Weights of a small GPT-style language model, trained from scratch on English Wikipedia: 5 heads of 32.
MLP neurons of a small language model. Each row is named by its layer, matrix (up: input weights) and neuron, and shows model dimensions 64-159. Each number is 128 + 32 x the weight over its row's rms, rounded and kept within 0 to 255. Numbers have three digits each.
A block is one neuron, or neurons of one layer that tend to fire together. After each block is what it responds to, as a language model described it from the Wikipedia text at the highest values.

L2.up93:124129199130122121129137147080171116090115116139099085152115104140080127035080134165128075115178124162104113133093114138167149135094105098124153146150104156156107126160140143099146145135172103140122118154123062010160105147128088118098130054216121108126180161117096058105105100145150093152
L2.up443:156151151123122121123124129112154095097114128154149027207127108101093123093112137186106108105150116171079136118086090083207112128099100124151114138103131167118090124126141171124125113119181101077125167138134123032161111107118064116136149099199144120151226124128140082088130131151114106126
Responds to: Leading digits in numbers

L2.up438:076095128106102145170115083127098153206137131142164114096127104174073172125035108109106097101147153083104137163142159134114184142106157096128147116100121103100187134147134098125085156117132136063160103113114101111067116085112147162109129137116044133163167189124124165109127190065126119165
L2.up462:107182174099131100119113148130085151110108093178119099084121156125040111160088134132186102151146071152141109121146115128092151112068130089043155137120132137059152177134091163144145143151147132122208099165098117109101135146142149099096141096121132168128090137101117116113170118068124113174
Responds to: Formulaic statistical boilerplate

L7.up115:123110095142088106129142067102142128154125148164128147149117129070127124117211123080129147116060033152169121106144138117105139100127141176143124144131171135128106103116146171104096075170099156155130083068124154115133173150116186088049125120220142082120147099130149073114133108110163172086
L7.up203:107141119088127142113138163160144079090105117130099094102153124066191166076114161079150143156115109101098129185151080090093062072158149083152172086119109136137152136116105169131135097116067118145170128101134151120152121155108126139042153127143159096153161095170124132099127131117117175078
L7.up211:194118101155111120129116121136061085131100138109121116159187092150123100164128191118215119126090108171087151156185166045089133081092078182071091135172134126149126106165149149081184102124148046122091096134132172167121106176114131117126126139154147159132077077143152101136165120112182161140
L7.up285:143137117126131145147128181092099157108063114107073141057108113144109083134156106130115176121113118180158159114146176111116110107161101095136116129130108127194092102128093157223075128130159096156100073084101158172089132141123090105129112142181078065129135159152139127142094145142097125126
L7.up322:134064140090158077196153112114073087144075110122109120121192098078129145107138113146131148101127134157135133157141136100126123163165164132152146142152187123138127116175141168140157083140158118150107071077118078185145130133079132097157177120158174106128055148148116168072108169083146125146
L7.up586:139112164188156109226139163105133088125203100073126129117119028082186097099144095143120149128093106106133129187188140091086114093088148167134141109140106164108199135140098167082153073136116132159134112112151114178131102076113128112166141107142107113124156142168126180109152152124089134128
L7.up622:172098099138118114099176140109124108058121076149133106163075117139107072119068143100089142146108226124140080101143114157135123097164159103208164154138153132133189120138100160093103076123140101124151142121072178146134142179138114157109126190176039174156138138096130135109134192103138134136
L7.up630:149079139127135126136140115126112085125072137135107079142119096127109129083145122146184161088110114108113133093116136111151084128178160133109137148144108135182122149162109147109070191080141056148158183053050156135108184101142097156142111174156090146181138132136077136086140091139128142168
Responds to: Initials and name fragments

L7.up51:139128195167094153180131157154102120117181109130153142133088111133133087132120175210132114073072093133182127159184100084136158071124121128096146152149103105094140089158136144126127119124170094105191159133130163086099128147152107113084178178122157083106113054113163147087194106158120101102
L7.up65:180075150140047122144213125139114139088136167160100161108137172119111120077134095180154139089149154116160129155115140129127080145085080164140185131099150093100076143075105192082118117153132108181154119126116113126163132210119137103123210200113146078146078114159122105124119075118107116135
L7.up113:148150105125115101180140122105126151114080087087084094138178091121107137090102122134157173157120151114203134181128125095116157139131154095112159125087125174101131094143113144126106162108191137130183148166121153129090163100165160170112115180120102097077144119177128090077127138120078137110
L7.up222:107101137104125118110102145114207141139104126165175141133099115091115165141118165110158133113060090149113098127150118161120160097143139113128174116108120081090132104139190121136113011118104111138146142124125181141127063097211094117097180112109115074104148146126088111089182122170125085101
L7.up305:155086125106184136165144082071151187064128117145120133108125115076113135153099139109098133097087141159151161185170136131111150150126134127122179173129082183147099136111153076117173132176179084170190122166147160072144114173165125143124100161062153104079084114129137134106100173123119176153
L7.up570:142082102135084163158068068153106118121049171156159118132174165121063106086112158163128193125124079124122138146155087112164155096157116134140183154117103097166125198074143121113140140174136147095090146127163121098137178101130143131102182151124181213092142076140094127134132125160103067123
L7.up603:155092138164118177129055129093097142153205159119106130127121145056118093098096146165169086136053149156106175151177149058106112146116171071120149112104088141102120092139128133088146148136181163079192126127171117176126117124176078157112139076115166119083082131106124143138182129148073128158
L7.up608:141082100152151120160113146138115142176167111081134096070162094140104139173115102120104229143127072140143102139087095092113139145085140112109087150173083151135116073111103191116108144184134134103154111094103128138161100096163126122101127134132189090099162114137114170147088078136131154117
Responds to: Early number and word pieces

L7.up29:075071158129112155134170116065130108133119132150105155127098191077126188094100097092100135178134144139141150184160094187138137126132116093153127137140116178134156138107113146109076118170124104091102152158115152173103113163107089128170151109180108161214122131062164096119133111092155172225
L7.up89:133163139063097169116116086104162132114170154133116108141152136110107148150077108165143125075134161132086108091126158120161102119114150097129114095132112157195143126103106195071118120096119127102133149090097108088079101084122089124103107125134102132152141168075135094157178142169087142104
L7.up165:120088152175085160115144107090130152112144100135123113114108152104024152115117102137103146079102149139138074133111110102186119095166186071145183204111135081089140129107059117095050139107130184131081204138079128138121124112120137118078160166093105120163142160086165125139128117186120143129
L7.up192:165102098154114218126104119130160171173112141136090121102126214072115107127076090120110148091145128113120147132133118219124183107076175140162174136151110124120095076179149168117140126199095111131124117160133116133096110176093095077129146167093173081131105140093060106143123125103152128110
L7.up242:110119140206094145220124142105157099168127106156134130132099150069111103087110170171133137103079118151106142115155139164098155105152155045116151171121143114093140124103123137159153087096159189124120129074138164149133120059118085107120125127148212113150130132100112105108086160082108116128
L7.up260:096104178089171208119091115094113129126173145148201194106183121154165143135075120089144116126135116130124124121145107139181129186193164152104104145117081128090167142116111121126111109136091164115143118168114099104086091136121189062118092107121175178125168138114121144075220090166080095166
L7.up289:104089124121099147085126128086155101185122138113112173177113136034135103155131133113142093055136167139169125070162098089103112125123189128152140151124152133183156137127105197080112190166108172161090119103109175155077166097168108099092174115186086160114094137090100120097138146151132129146
L7.up405:135108207145165138153132098087149132141120214192111087124175129050125149171121081143122146129114089108162199111107132156184138155126153104095112095098142158149144153145152144168149100116133114128143158104135081100178086070176101173119193097109157113159136095139111200144139117172159142138
Responds to: Wikitable cell tokens

L2.up99:073096141115118105174110101095145117160128109100155152084096101095125144132179146125094139143101158097127142125088131168126095135125147127179156130085081105095088135192129174104088137162117191138117118168189116089145231164190123092102147134120103183169100174143130130143130143121102126113
L2.up211:113161180157094126135113101092119102181081170136152120139125086119121165146172101159151102086187123201054144087113132108161122114119170127134116096120098112114187101138131128152109079136146198069118119144171120105188173138149090088116163084099076159135088176121130143155102160204173140076
Responds to: Lowercase "the" after prepositions

L7.up53:145130109160113100147097079165076124110131118138090131104107078194092156152104072137110175116137156190150129135114152136104111197128146194168143106132185033119091074125111129127127184111151126142122111123131118136119178025117143108094107108157160130158141162119132150116110139115139131110
L7.up59:109139166100074114176203085163060109115102143170145122158084079116155119087170112106138177103090184077143151091117106136097166189148157108104172174098105139129098135122151124131147125143186111122090163118156113135102132102139130105131110168173121168151095131218131130101130167144126179137
L7.up259:128077121158105150116175085142135147103127162079094141113089112166149150145122090076166089141069135137160192049137107174121122103106138099114133052100119123155127133089112089128123142152092152083090124077142120062165181135130128106141128114182131120188077152126143124151105097212132104145
L7.up298:094094101136084147178153127121131139123146095150134143145079093121121127127115143130209180130123093126150135132097106195184113145127031112165145182133143115128181155145178071156186138081162124165114115103170168087141136110134157136117146113157075172190101137101145127115133135145125173160
L7.up396:155159146210130111110161145170064102140074091098129077118098099134104120125161098090150151125107151128124161151160100116127134086150136165107137100131105106152125170156118090095155153157093146076168107099194123125149088154134116079159121097116032128105160188101118072147091085132086186074
L7.up450:099140170137117119077153156095106147081069095154161150189095179104095134077158122148153117103062124113132125074139141134223144157135133114156141141103044149173107146187160121113115173102149084086097160138177114073100173104145086090114106169214127149109078171147106123116165099143127137111
L7.up462:100152102122102119164135036137077137180126161184101162111110140088121157161137137135137111167123152154161079105122105158138108151095162114132116090139161165114159149166156102126137135114171104168087133119168077044137199116108113118161118111171113156149098192117143168178118136144110100116
L7.up613:161168158120121139086124083107112119209093088085138100114098070040141148064155132169122106159143186104130154142068110056171143065117091092114161164117128107109120132150114125152124118142120158125130064137119069150089173161199138120149117123086087184136106161065135164113162173132144140107
Responds to: Article "the" after prepositions

L2.up32:168135076174108059160142149141135098138158147147088123128110090058094106135097143104144099154167113099159102086120072163094138121138165064135115160088090093120153096153127117151109140158146103136120119160175085112168154108120129135114123152126079138114126113109122137082105092074143125156
L2.up65:153119135145127124132134062151180064086154161112152129099056100090076148096076119147165140151171147138123141185171099157109154135159134160135107126117057142084132134144201127056121098142144149140145116178137086097156204119143133129116079114132075114137119155140091119112152131135126110167
Responds to: Possessive apostrophe

L4.up44:101122189165113125140123102135162184094160149147188122173074121116079144117097163121131160120125108133115135045149071132116170164133119119126101120157068203138167123179140138114156111142110082110137132139149144149094103103092122121122102128160111136182203045098142153174129171103141094189
L4.up64:149067192130085149112109226128129162140175114147131065124109137099103088136148112150132190111127178136126191118097103071103059116137096081144155119112077121130108171153131132150136105107140077135067151122136082135124129131113134107156089126135148145125161146147096114215117136056177159104
L4.up264:177085202149062102161139127108118146102137139119180102146124144106140130137030099177166127124129166133130119154105101071130093098093134107149151112131136155151121111198162175135077068125153118118100124158115127083147152137161122122073165134100152138093137112168115111111157148126094115108
L4.up556:162114175108098126099093147095122169111111077145172096114141067134035154142138173142118094159126113148109172137115079076133127112183059065155117101153101203139096141176127098115155079164104083106112130157170168101155094125155120140137135135136148102073167143114148145128130099051179173124
Responds to: First digit of numbers

L4.up235:138162174119135146157123137112143166129094137074133101104142139181061122082088137075128097156151134114158150124157154101145137062157158165120121114155120056125133127152156123106188159096115165113084143127094107121061151220156134081156116142130135169097146121095217128243162139104038151111
L4.up318:089123168113128178080088120078153145117098106078111148081176171053149100094114126136079117081115173079133133126116083125123219141153168145163203083166111107142145158094123133127140121128150142140147154134120154156080144162191106120125100094155134170129104122133123107174078113090038123166
L4.up328:138126121092100223124125136112113188169136138129088116170127146098063095155143071151110167108102147095164163105144126141137200151099101133102121157183141114110164143132120091088088083104139149134189084113115122159093094176160148170131160122107169151091102152155123109135202093144075055058
L4.up576:185080169103143129150162135094196117138086099096140063106125106094094090110105107153111105116149142095107156071089153114157133101153135108085151167081105132111097097167130151128151108153152157155156086173118126140072149134135140162114138116170112118107097130133152126142163114156155126074
Responds to: Numbers and table cells

L4.up58:098129118098152181125190090160142166085105150115125155095114088086120152103125125149128059140126162158133099118109081118108162088104132124020106188151085081178123153129142128071123119167146171145181160139150213194132138175147103110111156139182156124095081143113137154105152156102192118082
L4.up339:186156124112105141116099110099166125169096136139053165126069089112099141170086115128101113090157140141128106131078097098143129098144174129098119125113149118117088128143171107139179081147148108151136123142102111184057108122153192135123182146109130099095136147147209086115109135080080120132
L4.up370:154125115123082107148129067188106110122091104172134149131123118087090132153111107091081068136087103202103132152169072109117101181086108181068105110131160117164125143179084145131133195092126161164115151110050128176134139104161098102145120145156101178116119098118130155112141129107137140146
L4.up484:175158138126041085127123135135093184091171107157097144081145128124092178134110148145077116145140116171118127143146112134072076198138231092107139148123147162165083123130118098182145080097113124094104123148112118131177133162065121087160123125163105169151137146108094107193099176079161110132
Responds to: Sentence ends and word-starts

L4.up198:077112089166140119164161071125103099129138177139144120168066144114122175154174096173154125111133140135143157062179131121147068172154122108114150161106093139179113077195152070123113112105099110055035057125158169118137169151120164131124155080145119171100117086139134156144116152168093138137
L4.up208:081182151189123086088110149144076112087136205137123194086137136126079138172124114099113134126114191099126104138137093125082133091137104110052140139149121136160119118140136108196128104112118148095112120193121103164091164133165130129148115080164090161180109153181168159149165091088178130146
L4.up331:096072174121119104109171070157123159147139156118160133057170064137096110095135074162133156124123130135123224130081090112094168118208149089141126156098117127153158101090165093091128123107162150153098087116156097202101085107135170099141092167121094126087113177144095150145147125096078072108
L4.up586:140086154149151118116216067115091087072146112128142159130082127104088153145115101120159122163107179160134126071131139079143113153085111179102121135225094128166150131151069082144135136139173160115136137149187125098101143121131137158120192090119084135112177130125112079148130146108136163093
Responds to: Possessive after time prepositions